Weights of a small GPT-style language model, trained from scratch on English Wikipedia: vocabulary 2583.
MLP neurons of a small language model. Each row is named by its layer, matrix (gate and up: input weights; down: output weights) and neuron, and shows model dimensions 0-159. Each number is 500 + 40 x the weight over its row's rms, rounded and kept within 0 to 999. Numbers have three digits each. A neuron's up and down rows have the sign that makes its largest values positive.
Before each neuron's rows, "fires on" lists the tokens most often at its 100 highest values on Wikipedia text that the model never trained on.

fires on: " l", "i", "at", "h", ":", "it"
L11.gate145:498542515493481538443471522459537559540439494420543459505539518492523536487475504538502446489495442504563410467485469523568440446561456499522494452434482512509521561546450498429473540508536516484534439418525516468436495417529479465497535518555481490452511494476455488473494474567436514476416477504491531540443520470585513494519484620499530544481528448479496534489434475456542491437503563464477462511483533558511490557514562544495439449515548534511479461482481494468525475485592438
L11.up145:464498517504455504526464509466480480456461480500520458475566499415502495441502508477387556511467506419465429550437525461507531527479499468497478558474467456477526547489548512530508569472506506520550588452489492469505506461485521495482545499561485488394499455536446449537540529531411439491396547503530547485600497494541506478454515567482497546525569492475498567479490535497506537444505610452517522489460522474511513583462502503494481521480555523497535587529541495471529559479532514
L11.down145:572586473487496530514506494440474471552479444455526482510536559467541475460441466536516510425500528446527438526490482487520493500520455506387553477522601514481484520632559483535546534491498527449471522471469549515490560488465475465448502459474460490487436458565461535478593538574550507480461522501480534507399593455529497517474561450562453530508478544468472499506424502495516535475553579475539536484478491502455505538451518478482569493489504537499514496475464467527494496499500540

fires on: " co", " met", "th", " f"
L9.gate173:496439509522467515488459545510471405483452451494508532508490517456487523462512492483482475567498453502564561476524462463525546504475448537433489475436505541502515545464501527483496516563483480488575528472524533501509486487508462480520573554451541483514524549463501541518436413524420573483483486478515537483561496561548543475473476552515491465444473437527481492483430462457541444546474507410507499524554597434606470394465575439488501491479559545511464462483554483489446539478527493
L9.up173:586486494549548485438532460480542501536547400450537453521484560507478450503501464442508475584526482509428521541506468484516562520533492514499553483507555479498446474525524489490553511537404448432491484512469559495523486587452531527511513461467518532558546509513537485438463466535572521560444470513514537474511443425570541492501562492406511524510531526454494489519508472435426527485487470465552503485571521497485516512480508526474411560413579489539512472539558490544478521489496466
L9.down173:522427456401495493528478497551509430565466454569524451388455502456499535489524522479508497485545550533511518472480565488509472544466437578474497535461491536489542462525462523514518473543497522470473444538468565503557505451540491541475610512411459518562505504539453508484479485455573515568444484445507519493520433568472500450508499476537501473434527519453500493546542508526526517524534547494504481545567427519560475502530514478534430562501493521492562524515539545514482496508557402

fires on: "st", "-", "pt", "t", "d", "ill"
L13.gate373:454506473497520484500501523495523411535522467436469508515521498584487514421506548572603449512539535461481434512535487449496408488454481521492448482454439499455574524429565455495479487490545575579469490480477538477533530449477507538488452443515574503488564415472496497538490455508562482567478553497508533477608511554478507476452503508536472480455460446576558436509573521491484519444459507464481519483485510476447486504453462500483502462456522491508516572450546482484446508490467482
L13.up373:495521541484547588468538468522580497446541550503460497538422450481481477538525504543540569549533474521458530522537509497514520509483504514504535550464509532496419492511545543453519440441520508478428462507576496488447490466494475469520540457522576455564530448531508498494528499431476470530469523503560391525527528471442508563492490516532555540485485538472492575515454437512520456426466435464580492432487543607504483490398510505491503493521491517510473492403512495537559475528507548
L13.down373:462486558562510574485540533450447491501537503528482571411521512519492528546464482522441508487504523446512513483556561539432495460445525435489558495550558444482467496392491473504491465529488416513437507463547532472435525465495465434444487526533474488545528484496456564467563512449440542481463500476451540495526425482521483526480530502432537586538462517483453535528492490547630450540536452496525485539485488536525505471465427488464494532532471466487458505541508464483430462539467475

fires on: "-", ":", " |", " col", "it", "0"
L9.gate289:481545506549483542527495478552479486508510511542551431478505533588475519528471506501476474509511503510540464493489554529511537569495407431534468491493456536496524520501458450540490570446440521453591449483523552474525505454523575475392498526567413502509434487497534503477414514532451435539425461479485488506466508439466436544465440497507587533494503506510445519482520452546494536460509498613461569516494536507504480592490476548494446466483504479472558505454520485445545463512483499
L9.up289:566565540465475536541471437468525488586475533506596568518487492529501513503513462456509491453510465484531430495530500491448550488511462436537478540479531423531469432475528480531578459393449515561515539422472446496472427461469465512513566494492495530486516464473479491534432498493431457456504441502513510507557555535484525516494503486503479492544489573525534511497518505488512433460509453543549510514554471424462460566413439494510496473455434535454519543494486491481438398524539486
L9.down289:500541450514549513505521528558482460557494515383478535449487443491466446470506477546506491442514516506547555510505487451567460441464472515510579504491436451563519459452548498505510490502530485494493516466484537529520525497532452482549534464492543465441484480455542551474497457551500522509543566506482456520448546471535535418468573476485498541455442457453541491529358525478496506437520662512428511509539518488477499473545487563441539500535502492502557488531541483488494500503442520

fires on: "pt", "t", "l", "00", "ict", "ast"
L4.gate152:518545508465497540422505454453513529520446488505480544472498503563554531520483502534541474574521518562433485493519542477525508473521510549491538582468519495493466654526457415564497451560553470473439529517457526552509475424499553496550503518530547475511386427473473494413470528551519487463468501478509566554540525528536553511435544471533450542408455436510461474490502516498466533510437501510475458520513535485528468490453457487498529506546493546562496532454515507495497448475486544
L4.up152:428494498499493509534468466503520565488494528493527477551515481480447636476541464506471565464498478578514454470565546478575518476462491481435544526449497590543444496487501509547514483553479406490423575490533538510596547487495533542506554458511509478489435545568472481453495487540471520526551563519428479519494533558449537474514521539504451505540503477505534506468507470455530476489476449503493449424487540538482560507461470461461465500468608558539452471416489499519497527511487496
L4.down152:451494465479514535462541506466455493480514500463505458520517465512444467481455536437502525522543476451491533604572558493449439523458476535490485546481451517467521460561474490540449440450497455510554470502421499494505482464510493491459519422565557564458516474510623593429452509471495468501537478410509566486463511483500436521550534502503509529520496540524516466519466488479506512461468517535477505488563527428515529495511473469532564456481507619525551528515527507437407515550522567

fires on: "W", " W", "P", "-w"
L4.gate136:487441455526552504504587516532560477483440490485423553470515503437505476501513495467566467491471454537483493450528504414497520539498441569541504511497463484481436541500455526557446557463542408457537455499535445454494477545447453464498471512546473465509516451490512368514517571494441467517503495502478509532467479488502459419470490498459510502471437463516457492448536417510483499547604449461468568518386518556457472473522484494459527539513526481536475505507532473501556482459520535
L4.up136:554494442524547481524490507469497528479514496431466461538506472429479493552529473441508453500460515496481498456471522469549535542476460518627496498550481547604526455476509482541519542502444493528492514404563405472478466474516544452512512497518493581520494538532489405539548551465443440534519539502515509447497501499514461471533526509467479483457507473495524479536565424503526488493571466476549488534446484489454422525506507572461476573359480514518546499546496486507562497475487442
L4.down136:488456450459489545518561547620483525534488478472426526417460492536545497512517550523476484498508476587421501563550457502497436520464410477522491543533443453487491485391449482504394472546506459459499488479510547504498527557476517496520514547505468530442490512528566468516489455552519508525558467435503457543469476489476540515487498468512450479582449523496500502478525489523521431510448491439479550523447434473534525548466509519497503436553481529584506504443533485527536510490500602

fires on: " in", " on", " from"
L13.gate234:444468508552463539520407528505557564431443504533502466574424467450535497503469450539538547523505516508463521525501471509486475424444521539537550454502515533520553457499531561502561508484485546507455447476489484523543492543496515396460496487489517406506500483461531501494513528510512479492483472496547468477552536514505488499426476521480544518499432488429526445425431543518388471590514488577506471535488435538484434447455567496469550442521571484525456483524543520555489456510503499
L13.up234:471481437499532521498488543482510506514477561562563490429447509491505531505522561578588477524552493493486437538492472483428469541436480476524591448426522527540539459572504537523503525502511482573471469490478520487455472512464423398518434503504528471516451492544441469542504542484520456535529474513558561471496472489589516487511511448488549416560473517545485461417476504508511470522533500483495436571434518544533494497566482496500494510516503496500446541541609526560533543523549532
L13.down234:478540537530484565475411405492522487517464494486445570445472516519510571499494511469553551504457481538505481545509482458533444530510503513540504531481527483505516465602544512484524445507472468471423535545487546558535474471509587470473552500514504491566439474582531528476473510509488567506482443468464540484457522490499545447450488424538455463515463474492502494477465548489333491516532521590537513545573528506557480505527486458453524487465559494519497480495521436484512435437506539

fires on: "d", "G", " of", " at", " in", "ig"
L9.gate227:440519526485482482459499545487563556472496491532510511469497459614525518536527481600535534514508502515516467507568544521510514509543569528457453480467522525440575524515510498474488473491451511462502466435446586455461492571567523471463523558502531518547465407442553516518483485492473524472468527424506470537499506480539487463445556495504540447504506504493476511437529519489496619510443548491565511462478526538479539496493515475443557515557428525507506468561578444394535490438486478
L9.up227:520462473512509546476450472560526567533604478502436494475494426548505546413507551449492441561498431464492487487486591487540494465469482487460492459508520500476468447439493467407496512540401468466545511494538528463509422465516507537526509532552548583481500423538529484516508549555500490485452523547513472495487464460519493518406489492539477425485484519468458561463521472513468591515476458503545505510438506531520475515531532483441495541476501507414548510506470547448486478420450447
L9.down227:478499544521566535534512472585466468498439387519484529496497517548540454488490489509511502518463496635453555570471354530522486488499525493541458547528573489536510517520508446491526528416478547556500541462546494554503521486492513524476492460480482474499448528509476525513576512521561500518529500544543456526452570538525537489515446500531497491462489463505545504475593541463554444449523423529454512561518490524472537530539467527558516536486491488509470522580575452500487467542497440

fires on: " and", ":", ",", " |"
L9.gate87:502495513530485473507415534510467480589430510482572540393486495497457471518505502545446486597513547552477493463459459478417552438498474486411501506449480538493535476452546458505503556479500560512523509485446525478484554523483422450414523470512462524486442540510467459531469519461552477490538498544538518541520543476550502490507476601441555518519463542505520497467580549520404507477508475484597497550447495570503438501496427511540556541495507520506488448524546493507480510488523484
L9.up87:508500528540513561511478557483513508544425425497499556444460457489477563509448414483553471496505500463455505433406542510464491472558537501445545538520511524506415445479457505504450474461470589519523479536461443516442517512469492518459511521492482522542516526579518517523521507489506406436556477504515552581588449565468561503470521553429518507474510444484521520464512441476445502524545494484531485549491460500512423541476533507528472530501552456496530517544510465483462545424426570
L9.down87:503495461509511472503508531498506555492517603487433490573550497576540476499425530466479484405579505487534509626554492456496490500468499493480464449561584441498578528525445548543501561541551475470499567516464472547510428524554535528483478538446570511505551453424528459487520530497465501539516468515502435458466535545456471489506472470525558459499570451499536525442495502554491470573478535497459495504478430444524588527456488463479496473542518554502518484482499476467516477469459500

fires on: "el", "ad", "ir", "ro", "if", "k"
L11.gate217:520536526529434449521506484465485426464544491523474620573472501469463497556530533465533419534546585501488495449491549438490505491480486430453523487481550474521534472513482471500492497471513473455421529547529527504547552406472505482511543454452473453450512536543548544485458492544492456465545442471488476447537500458466522442451534499507523527482500543394443472489540539501421511401428519475443503448431524517507480481453505473534542465497465456452565515451519455493496529495561519
L11.up217:438523503600480474508507439450542518475538471463516583457452536516451459478571560467471491535498551530536492478445535486463501496477508417484520474511540477431459557505501472508515537496514472464459476489545423507458523432485519467465537511474462443469510517528499470440559476604514538489451502503454488442527524560602465577550584499404476501472440501540531526508509523499446535478459475454440482505557495523478537516473514532612514480480440483444503529472500565555477501497452474
L11.down217:532487502493460507571514544431472466490516531532509403469490510460530441522507488516505469502517506496506572523428549436494546510522475518513492558523464491457593535585422505522486464427540522543482523566484472528504459533545515470533465529459471514469487561544493552581493435572489474547463454463502407534553436491531529488520518550522519460515574517503431497472498498561466560530458479517496433438416476547575411445481544498427497430474516492499507467543514458490521477490526513

fires on: "p", "=", "W", "own"
L8.gate360:507576517542484499530523476480521505498522591441481476459485394491489509606512488468481505517451447458527472476522547477508558545452461502463446489498569498429467462470520539459523568553521519486466536502481501469592478520587469475598544448505467506480479518487535481489501427530353507488437502546489485445470477539503471522492529474505561490541435439532502458544561528483576448500506468497527450504561436492507469500513511488533503535404490501505420475472531507501544522497480530
L8.up360:512527565503494505525493464527548565516459472480411442516474436464480434464470490493449502500477538495478484477495444460530607543505506486578416544483589567506464464576495445483546520554538459436517488553493521473573435513537501510518509531548473515518438549518513522481539483543418531496482454494526514520422523541523520535503567494526468531511473511504530528516554497440527402556536480496435491457429519526566529539525506452544510429539540566503461533567478521491527517572515506
L8.down360:507489545531499514453514569457521509589472444421476499466435509457520418424559500450568431547505433539417495513467468480508495462509525460447538514516510466494538472548527502448478499507483449461523450522482480487536489510522450533436516510465442489497537494541520489506470505560478477486581473451432498453509493587459530468480453533511459490487460519550495469492531446557520507505474451514475489434350486443526524568443470436416516547560509479467493546509484528541506465516490444

fires on: "ic", "ar", "c", "sc", "ia", "oc"
L6.gate189:424524456560517445498529447488513490528530510422474519594479524533533465522511496442488533454524470496509540460470441567430522548523532539556526507518473549504604475533476457489532543593453519493467503424563507472517512475513532461548497495486548478460535515487526437476464455502456530486480483562592552412491537541485503533450495497478450505498521442523593597431511511492473452455564472489469525457512547497451544464499491546436500488523509498536450466438484506407511538540532488
L6.up189:505439468533544491570512492487493564459409559503558458462477435497437536446598462533511462445537458512451434522486474441504461484499556488511450454587481469484453548481454478459493453482445568519536499453537479496518530434533507503508491505530504478479540471500498443529510529442555532591408477426502509405524488490521506510526526511512473498539467487521563577426492486561470518470467536501456502510556504502471536534487530532536561491572468458481552468492551496459521502599494462
L6.down189:514488409453504525506470492518503505550540505463469512481450526537474504467524532540464513507527532492464398542507517518421445465470504430517559539569471443450426490551499509459516511527540485523534496529494554507495546578425469512531439559500479532538514465495486441444498526447537504540513492476541513551535517530531501464534427508540453500543533514583500482516503516504556461533601510518509447534579476493484587578499517540576594499560473514431494477515547516431570437526526467

fires on: "ly", " and", "m", " or", "ce", "A"
L6.gate277:490523540483499433468479489481462512474491650498513466547474438523511501497537504538540440549534544565448507492489505466444519538493471525507434541490469541529510498514511464461543478528424478456569517483533480480468496558543584444510471482504483581484525542482491511522535509448560535479489534570502496477582582533528424484562462531526512507543499442454453541431506461531375437473418549509559465498500500495463493489584526454465535516551555509531475548509493537504508475461511475
L6.up277:486607476521511511448515405486471510504442528514532556512440464547515528523482503472568488502515526519514588505554511530513509549473481504535445478596506506513472446547502520522492520463448451406509577537546493454557524483542542464498545493444474561486460482458525505477522488495452426572487462488500499480519529504499500522403541571516470516543503524494480529470468428530470515525437511481461464515377571448429517543518489561492522485607522496535483552468459464467484527470438503
L6.down277:530507510489463543553514508417432474440505529515522533610503534442556531495484557497481509497460545499498480531550450424436540544548460487526481509472461463559459521451504472520541541475430471475498466369477490477514449526475553466452460523456483481592548558484501532566529531447488544472547515494517513479436499411542534444561490522514488472523481442506480541530540526498509508520486527495498504475497414516524457534523456578509497508568473569476584491491549435528525560464495452

fires on: ",", " between", "ebsite", "ies", "om"
L10.gate144:475535530465438499461503503542505556523447457485452547538525539532535459487532549508540447513490494466561507518544492458534492463547577479575457466465505453551551541560420477472590508503553496436464511523480436497471442517469495523537488512527591395468518425436495492448435408508491528542465526510546479554480482484501442448437419537531544565424423483517514519468512553473520504522525479569525505500505468482485497507498429565513549507495442468499441460490509528539496463534494529
L10.up144:501517481484526452484579499517524507485481566520512497451488541527454433518499601443437451583430483505463487440439489519478561527515484512525533434533598542494539493493513464514491523578506531516483435495494537488493516504569498510474489466536496479498563516463544425488456524450574520481455493501530487471528543516451543485575574508475551479519504423496490549482592493532428550559540455522498480491442478496515553502507455487443530508457510575509450524515551526506600406435494496
L10.down144:426438473485509445475530470480501505504596488511458491472554483548491560519515473470435542525530501536512439517447453450530467485482533494531486530498492457552507478537520467449498453488515464476487544505544504531479489531559486566618443533450521515556541480578445582500501519463473464549548495548493488580472486518534507448460465524520480495509403547457520505524467472550519509461444524452506439422560451543504572537427514526518511468553512438503524506400550531535587513546494484

fires on: " of", " at", " to", "ended", " in"
L9.gate359:435425519592505529444472518466544555470526569514500481497512461508512541444520528490445482489495478557506475466439527532529506444500485488504456457471497543552625536457463527481459465438497526478445462538587502528532517487542516547502517447423479440515458454551479530505491505507506504480510480432464517497485539447481585501436579489562503454556519505513481574420517487487442518508545378441493463481544509471537447516473530519540507534561497535463565499543557515535489518540451525
L9.up359:540536517493497530506421577496478507483511555489517532538490501500559549486546567577475569554507455497520475505535502533475399566493504466529478500498587518462533502460456494486448542484471494482485467620501539514512477533474545518555451604506513505501499474537479585482485455480490522505541485495533464473521508493559507478515549488600485477549513518474533555467491455508517583494553497569542504498453494497549487471491524463476528433504572641498457503535463536544411460480479441
L9.down359:420472522496473440525462550541533549482500472454549545340467455453449526464542472471537494529475486491464486563469424523514554598492503571495448480459536481499506495409545482501491480516495560488442567516563478501508517480549535468515522479457529462511485471480516503520500468573502491471504517466507504526499457576475588472438456485621449454564546497426491549483486504457446504493513392519486542529539518480505538455514522518475506412473532476490508494473540503526491509497508505

fires on: "an", "el", "ad", "ull"
L8.gate292:474524542495455430497500497489508465537560526488486459492504491542438538560563520504506564482470490497482518448464552501501466457503496512517495491436489505506617444593489478501493503506478558546449472472522523510440493466513482490446508503481500431508587487554565553539496424534487493386500473534424561505539523468474511545488525519536602485496468465506523538552481461441412504453455489485442472394451504470441424528525516451467516517459542558527519522525502574472482487498501423
L8.up292:483487536458442532472489476484498436504536577474478597489446544534467545486529496457528480587418478524468482582496498519457539512581454536503458485485493539502518502446581497523480536504498461530509574483517515486480550425534516480508597457540533548497487546511532426523522472514516503510613563465488476447546510548460487469420540499510480531437538493416516490450550469573452477397449453475481534539483536463515512436545527455582487488515505501468498506480524515503508461481447485
L8.down292:499560469480497563511508540604439518480439513501448486390507453499509541509449494568537486487525482523503540506576508534481529491520616503497511472493456478512525478458448557452534421547508502545534588490460447479479484588504474508533534542441466437439480515436526452476505501494431510549490523480563474473519458504533573497525542480478561539546511445536517491455493539505573469530566484510577489437493435525508469493513482468455444497540537453508463430421498481469491526518552517

fires on: ",", "9"
L10.gate411:478487486484490500501519502494525531489458490492531517515465539598513500475492532538529482439465561490505543523602548518513490432499478486468484495498514503520558484577444506524470553501524508468491528461468500512552398519521515621531524517523413508584453495551469517480445556537467522538569528469459543535431462546486466477526456439525546463476511488554533474449546454475441506488502432484523398506530452462408532549501523453552496395557497485521527443478555563538491485499473524
L10.up411:477520509530491521485571519527470494555388515478514527519518543519526432500466528469448473486595451497475541540405448547512573498517486551542459442455581437435583539486473443477503539501504482480457536472446480451481490482460502508506585533506506447493514399492520454466475537542530472541498421457518511477443502495477451529528497535547485412484553498513513525514538509525467493482510411531533440519457519528445512469520531551487503520478564414457499453539459464492565477493520426
L10.down411:520503488559502522458526543520498641517487525484454504485500541499541492461527469450482600489433516605526533531538488520501460471518556509508522474570535519508402494469592469435573487487521523449524467505534528471518487503554522487498526463456533548484533520549519570511470492464460438551513537538470515576480513477455552496575478483496524549408467572440452537491547493504582546507432510529495485499456465531531504554470514480476467492568514451481529570438526511482471512506540439

fires on: "ood", "h", "ish", "ge", "ly", "ating"
L5.gate343:480418501515548510485585459488487554581432552502569505467430459563477529524513429539568504503462506545519441521500481445505472461493509523473508519510587487473531573521498464562498442515464517512496517516554466577547460540539508520496543566596503488492470474457521431469558473530488544534462541548532519509525505496482496483390553493505553524461520476447498513571457542513436476473487514492443517436526491528507520487486532543542539555552522439500430498528533505526445507515418587
L5.up343:561481469497513559524521521538549538515421508427510549505436466463460558495549460511440533473478469529497511474527464534528480537541488461472458506560478508509536502509544477504466517471469521477463509509450476501399526558428462546496510477578459497486529452513616587459483431565491480443508491492562541535471523529569499570437460501575583492494491522487480524523425527511568473535428462507516499550447501423505535467447577536533552466523520512539488464455513434484452474474499514
L5.down343:433513520509466494543492474431441535489633505436481495446482492513548518469458548475472523462596541568547490494584472474546515512511521487512575566504504511550507471496423550486472537444461480546547477516522465480439563496525528481470496464429521484523497505533459502504516563403511512407460432517539493482562465487494481518551453520514438466489528515554598445512499530492578489506526486435523545506474480519505558531535460450496457476467462495462456473471463483589512534506522447

fires on: " in", " In", " sub", " con", "on", "in"
L13.gate195:568471483509469550461521555513528474435525459506569503444487436454552582513449443474503451448511448451503476463483512545499461463462416430580496373529518521507523478528493482492508410453536502545420481479498593439479526555533529501464536522503438450551454526485441448500473491489461458517497475499500463482503481485484474530523518441446451549474413460501431503456462528468476514510497551526540526572492488510552452484484497523497436503494556508496445468504424424529471528487514513
L13.up195:538460485471498477409512490595524458518476508496527518412473481504503568439503514519529554451496448498570432526513514566503518413481537471475534379495515529513509499500499492434534531548531490493452521506516545497493486498491427457540528489534512515497482488531457444406475521534555543588477521497435567509536522549602465497516465582490487491560508527452447511492432556427455513554528472548523543489522464522454461511516507484506495534497554464445478501597529509534516474471570530
L13.down195:554511481490497512496511529499496493433509545557548473409497512490481459506514474504508478487477464478479494498477530521524446499461457454543501550547524492542602463406547519540523514466460487510414451462466580531523500504560528490558471565453504494510524491514460414479542447459492507522501540492424583512504486516464531469464518498516470460516454455495500504475455537546404558596432520568509452456558508451501479508407545486505493515487586520538560475545461500569552572499578498

fires on: ",", "ud"
L10.gate22:566437489512519464477435520516474460521498541453462472545541556485474406521504539462494472517511571471500538497519570555439558405483445442483538457497531485450533442471562471482537459504487488496530523550491455515531429446510517524452551516539523486534467492484434462483470442503587456547529547540500477494490504490579559486449476494465522580468534478438537488554536486479514524486502449515586536546506500545552445516513396429497568458531430531503430473466498489467476534508492458
L10.up22:537508539452530495477529407521475415552457495499516579510530483491452497520525489464477511592540529408459537522562519454447485460512497552528469593480500409445479427513548453387439470496513505534492467496548525519443455533524476471533581453497475538543500509514460510513537537501489476524490472529464512516487491544529462474523515528461504488511453488509627486576503489552549509472491562469459526504486534558521463535532546513474519488469526437535435512427491477521423526551459544
L10.down22:534466525528505487571503506426493499501546472465527450514494488520516447487491453544465510485534445490556466535508484435506453564506579473444510506452512427538486497605518513513503512505463457515550445481519506492528549531432443494447520485473457531449543580485479417380497467541436586519491474471517522465530599460460509464604439480440518510488586486554498466481518482480539485505477520520464543494407577509538553547462456506453464497439472481501487484560495525478512485516498495

fires on: " in", ","
L11.gate225:461485451516512503483521464467512569515467606578543487527436437516471488400453536494488516521457464469560491514558455499529444524474419475472432489505516525451544451483524499561542500531484543562470484479495521433512430514523529528468493494422494461528426376488543584492510540501452498569485512436488525482449504504572515532488502519500582531452536425428486449475515549471443470462553492452480509415528465493470523479440489514519484465460502543480525536505553508537490491536495517
L11.up225:491467503558500504503557435434480532505464515499581486446469390511577478395492495505500535499477431464482482498497490447550469420532562480505508486464511484489450461464454484524526535441472509543485503500474516516499531539499488501418532463435512498522521597512517495528532520485523463474431457485485536500455476489514526476515550452467462467517539511502443507482447448500526471517500458581509502518484476600567431396488435521529409546494562506479472492588490474500474445476598523
L11.down225:495479482533581506526500584567481487489503513530573457438475498548530512393444534521527513527494499488540415556498492513497540550454464502525477528496546505514466479396496484572460502497480485527542489442533584499542441503536526493522518510449497479477471512464515536477567510515459541440595491385459522462471518500509441444491511517474585493494514418425418556518524485453469448540530475456482504529561519539520495496481449479567478448428472491510490523565509500498452442528473536

fires on: " in", "m", " km", "ran"
L9.gate94:502487518543514493488444561490533558530483486513533553517519412476463476513487504520517483545536589525460444595609496551502502452582535477511462432526514545534513491454548540498493479493535554434490477532460544476519520424550541481514455446494391454564470463552448496626493493553502522518496542477515503534526496486477481485447499516487526480487490455517475511511553466551397539504481497565482580589530451499534526547566474506551483508515523518555501468506517470480514485489534427
L9.up94:462513569502436538482502460520501493495457467539416475448453486479515498465484547542567494494496542509533517461450493560492478536483431474540413492462402524599519494555510452555546468596473500530510494504490519487535512514565553460466495528407435563469474488535510511505502452470559533498526496501506511525468480467443508477550492530425563528497480532499464437430536512503460449525539515548524513556430476536444553491606508497491389420474508546479481500494493522484501494546474558
L9.down94:510481518460498494484481425564497466466464450518488533476457530472598486438529449460446540491432514403465477504463515523580531569562467454533512520515529527541507528463576479535468557515466579557465553604510485506462445488526567534475551577507604455429469518507568504525534465523514516472509476498478540586479458534470495491506474493493504477526475508426518488475478471505475507479502480544477527491545555413513503477471440466514555505526494521501423476537473481488462463428455569

fires on: ",", ":", " which", " L", "ar"
L11.gate254:549459534498500455531524500471576438526457488495537511462474520503465473503495524440563495457575447435508538462489465508500456516467497450465496558474527481442550475447485507575444573521513486522527474525508536480528513493491490517511519490391486469563457507579452476478525418495538436490507464471590495507544531519462485498429462515393513550526521512431580528472576529406469529495579480478520475482551586418491517526492487479449535486500518510520538517564536476481518567465447523
L11.up254:524521372487524446479471537516425487497537513514497433509510522522566468496450599488442445477478472443540495596469459447503473514478451513554443522489502497505522474471471472553436557460432480534520545460475466493469489509571437576519477548536499462530507437441528507537499512452488492532476496442506543525494515526546486448506532529594449526492481539506481486498489506490517515469505405449542453502450444532448484497520593484449459535515564485522526469516429498472459472457488396
L11.down254:491435491424513472456468590540476517504479656513492537431510524540455532475410512456482515472446462555522492480513502530519572476536553462507509530508556506460415528493499518535524499478450535526507445458450536472497486474500506467480538458445488461524489451508524548476457493498521486467520545464446582535503505511522490551453446417444437531520507434487481513535496489427518547521447521424509531452562482519477431472506539461567484527465479535494496499475439474482450538390457520

fires on: "l", "ro", "-l", "erm", "el", "ol"
L10.gate101:513481500555438461496482519450521466442541478499480527498451590558436480475551457546521483437428504458455531449464517532426506502395416440451487472486546457544468547479468459545522598423481505515526503554470492445498440488496451506554547440484495501508486506516432542545452478474531491514491471461461525433563518500547502447488471463526484481500416466499503535504493456585452588553471485539460473526515521511504508503489522503502513571519426415473530580483486478452466485508509501
L10.up101:455489422511515490490411529435500440538522425470523562452485526532514431577447512542516462509485549495515539515536594512478458444504558480526510494547448468448543495535499512442514596559545504502451490492509414469453549471428531442468484495448436539469522531466478505472443539491527509540549446541568527561515483495503493492458538442434499522534512449521482580518473450479498504478452436437550531491523450563521531488551498452561455544483458514513510504489470503473479405506519476
L10.down101:462489560434502462596487526464496461439522555563390525580545508493496542467513454479491521465451439505480492523510502527497530429472448464500510521510487475509509508484497562598545553537501495566525458548510490519469531505547469382518561487451453477529455487605557543509574490484502538528566503488562541420559453492528523482459534502538480491519502468442486528502494490469444470477527490499540569549474499491461510483517493518486423587484487500449538512503498561502554469496420463

fires on: " Par", " Br", "l", " par", "t", " att"
L4.gate431:460507469505470350465492572486570497489438510500529528537546546507475609516447575466485515486550468559564500563454515464488492511516480485537444524487554482481484539551484485541478505532461448493512502481534504541460489446544478566468496486489504479491506497553438559489483493489489499395571552517453440490528475491539530468472541444476431483552528410513464449470519539441557500502536524476472521489507466564538515447499530499464512501549484556578479454469464479575585531466476512
L4.up431:473486481499453443471494506547516512505468530482567471546511481463500554476492540492519496542454411525523530484486512465479508531557464510542515485504567506501527527558458593509533524590427440533505525486446479529496489455540484510451424493449545527510544535497386544474518513594527521451584562540401565518557508549458530525505546520436437548543462452536496464478471480440521562538510515455441517490420423518520480505549473463496513497509450568540492459477535543496518529451499519
L4.down431:470461477532489505465532528540542517541512475446508500367491469522554494543524568481456432594452483494483525504494464487498473499549399538527486500470537463583499528472484484602447554441440408571490493463492485570479556481498525488527540504469539551484512505501450502491559492464514490439515521457461537436545461483533502507516553497441444566566551455587422501481536509436543503539553478478475537488495488465502536457461482512494534476543474559505470470513536489571558536491514508

fires on: " ind", "s", "d", "-d", " to"
L12.gate278:517449522508463436408503452453574473472482497505447573488486486414541601531479489502538516562536458475427472484585517560500506526482450467549506469476526422503547556470466499477452519466509485483515465501610560550482543521468584451538514527454479462439522471507488408475454491505573542462479575488536538574538513529473513555546528488480480427483485491484534523534456512506463515484480470499527509521403488567554544499538474503538418539495509497512533492536531504522448498500479483
L12.up278:496562502479567415449531516501551541496523519433493513483535513491492445475538524477536511415542571515471443502496516482502464506439489510476477490524471509479497524436517484579534543546550561547504504470517439521564533534406498447490512555524525508558536490527524488479507547486502484432530519475546494505553518529570533488551500496419552510515484534522547463435385572537535550533561475569560504536485490481447493427521496545473519504510509521512604514521488477503525413443581568
L12.down278:468517515439498469450492449587552483457470481519459445436495509530460428491522482523489486420549468548489430426462518512516444471508478553420504489524547446506472503469530494492519497476500559503553493505529468500594630496504511498476554478555465402523472530467517488475480497520495457449488509534470531473503509474529478523547572443506484516430525500550515465502536486495530484495473424458525500597398441502528453525402501416498476557555528532469499536505509534540519466548517552